Weights of a small transformer language model.
Size: 10 layers, width 320, 5 heads of 64, MLP 832 SwiGLU, vocabulary 12466, 20.1M parameters.
Architecture: rotary positions, no biases in attention or MLP, untied embeddings.
Training: a variant of Muon for these matrices, 13712 steps.
MLP neurons of a small language model. Each row is named by its layer, matrix (down: output weights) and neuron, and shows model dimensions 208-303. Each number is 500 + 25 x the weight over its row's rms, rounded and kept within 0 to 999. Numbers have three digits each. A neuron's up and down rows have the sign that makes its largest values positive.
After each neuron's rows, "raises" lists the tokens whose logits its output raises most directly, leaving later layers aside.

L6.down246:514489506493490528490542536432527529553510499456459489448534527485504533457493509464515508476506472499509549523474510518486510506476506477508499515511460501534513539500498467565487556499500483478535486528478540532423484490513513521440489476519523528491513505496490442492508502517536477489
raises: "es", "oms", "ks", "ions", "ly"

L7.down526:542475481458479495508485554471491539497502515495500479465474499532535540566476508487507495485484496495514506530509465526496501484511440450473513483511461515500489505500498461469452530509484469507502521510485521496505471527519509487471536479482511537502500471513496509513546542536519507541
raises: "ening", "ises", "ize", "ously", "ened"

L7.down254:499528496508527481460508497537489506470525507487475477521477512506483525499489531521525519485509519506497513494519487484513440503494479495512486496567534476532495479493464493491542506533500509528504504501498507505501467472512473470531511503491492488502532530495502480516509509506541497524
raises: "ides", "now", "hus", "ided", "ide"

L6.down470:465488512519489499494523480557482494500562498493498513526479486454487465523481563478517506506494524500471524529490466469495531507476510505492511458457435532515553496475490499529485509487539499495493497508497497501501491528489500505517467478476520498533490442502477520480514498515484502471
raises: "el", "els", "elling", "eries", "ered"

L7.down232:500486539481479430489470505462490545438500458495486534468499512498532486532469519532529502523494463501475496469498544544491506503501474517454489516492489531500511506509506534475527525492466554501482506529501516507534460474485469487525499546481493539521539494511497548500493469539511510524
raises: "ce", "ides", "ide", "cha", "ided"

L3.down131:481517524550516488534530508488525527518514507488517479507495506517506501481540496480536496492504507496471510526506528543504526492469483521512479535520492468493471487472465498488482496455443500506534543494528451504477493493496483480512558516523481495500442509494469469474506458499505501493
raises: "ric", "ron", "rop", "or", "roc"

L7.down349:503508486528548499502500541520466493487462494515465528481538528543489554526514551500489461512483503531484518510476501457471479514512497466503573509473522509507490500515491467443480469461489501483481521499489487536482485499544520517495493512483523513481560465475453513516488516500491460477
raises: " were", " are", ".", " when", ".\n\n"

L7.down507:524472507475516528522524435513489481542495466524493495509482484503500510511500553468496523512478544504547501454517495460527533520518545475558489490485502472560478471517511460537530494491494451520490522492490519493511497496501515486470505503494465515484460474527449516468495523489458492512
raises: ".", ".)", ".”", ".:", ".A"

L7.down600:495484505554508493489511500487511513519456478464491500495497544492486502466558543489522476451537522508499503463535463460474452495556506498515518515524516518514478469494465500511492522507483518487489503508561505510542526513465519486541497486535537493484481484532515497473518499536515470509
raises: "ign", "erv", "ize", "ville", "igned"

L6.down242:463537511464505513496505538451502512505529498488502499474467518512496500500443554544482489474528488538511498542529466533520516510513502499468510510492467526479550483501497492507487506534547541506509520457506556485511498453504512524505527516507511489518491487518476505524463486497476503527
raises: "th", "ew", "ec", "the", "hor"

L6.down608:538532520533497527513548482473512508490476489534517537466515515491508481542466526492490462509500483519479474502454531498463480511520518462530517520503498490524498508510461567508490479504548491501502506529505484508535519498489499513477507507451504508491487487513505499508509494489451458464
raises: ".", " towards", " for", ".\n\n", " toward"

L3.down54:453543497513462517502519515533509445497508494498479470508490506493478495503493445479533481529494473521530510490475466480505501556508505441466476530489518510484475489475556529519491478527503490458519492475474533494486459515498487514451490476484481550503522471495518462485492510525512484465
raises: "cy", "ment", "ver", "cer", "ments"

L6.down687:490499516490490472498535496546480526504472483466496516515518474462498466485518512507458455531480488477473538510490471483470492460508511507504486494516508470505541472454524519491465492504528470467514495500529495507538468504452439486491521515468517538497522485493504512494508533488459486497
raises: "els", "elling", "eller", "osed", "lex"

L6.down435:528467465495479505519488524492508535511487562495538493500532525484509547518497514511487495520538479528459471512501471508440468535535482525519478505504530533495526504478488517509496494483496480515504513548537513510483478496503498482487530500524513491502511488505509482512492533505529466540
raises: "istic", "av", "ized", "ised", "akes"

L7.down747:517486550511511486547497535453532485521489482504482479475517501481508511464470504515503516482557475455517462485495523507535497496559445550471550504468479499502492475473536496467507499496498475510544535487508486554508493476458510507517535480521574533538462458489489454458498524497490522491
raises: "hire", " parties", " sides", "rah", "hus"

L7.down3:473522468503500480525467486507517506498511480512499508562509480504515518479468469484528473518472482527482435482498528503544538522542498482489483495520526472516524482501487526474540503491469512515503549513503475472556537546517487454488500474503488493511470493491498510468491522499538508528
raises: "ury", "urer", "}\n", "ured", "rd"

L7.down775:526515528485496517505476487493416504510487526525482521480494536527525486492517541521505503510505491508478493491451512499492509530522486506506498487493519473495483486476511523498511505538493503494491504481537517514510489491537485520522484508452483510465466467450492500465455518493500511522
raises: " later", " pregn", " after", " minutes", " before"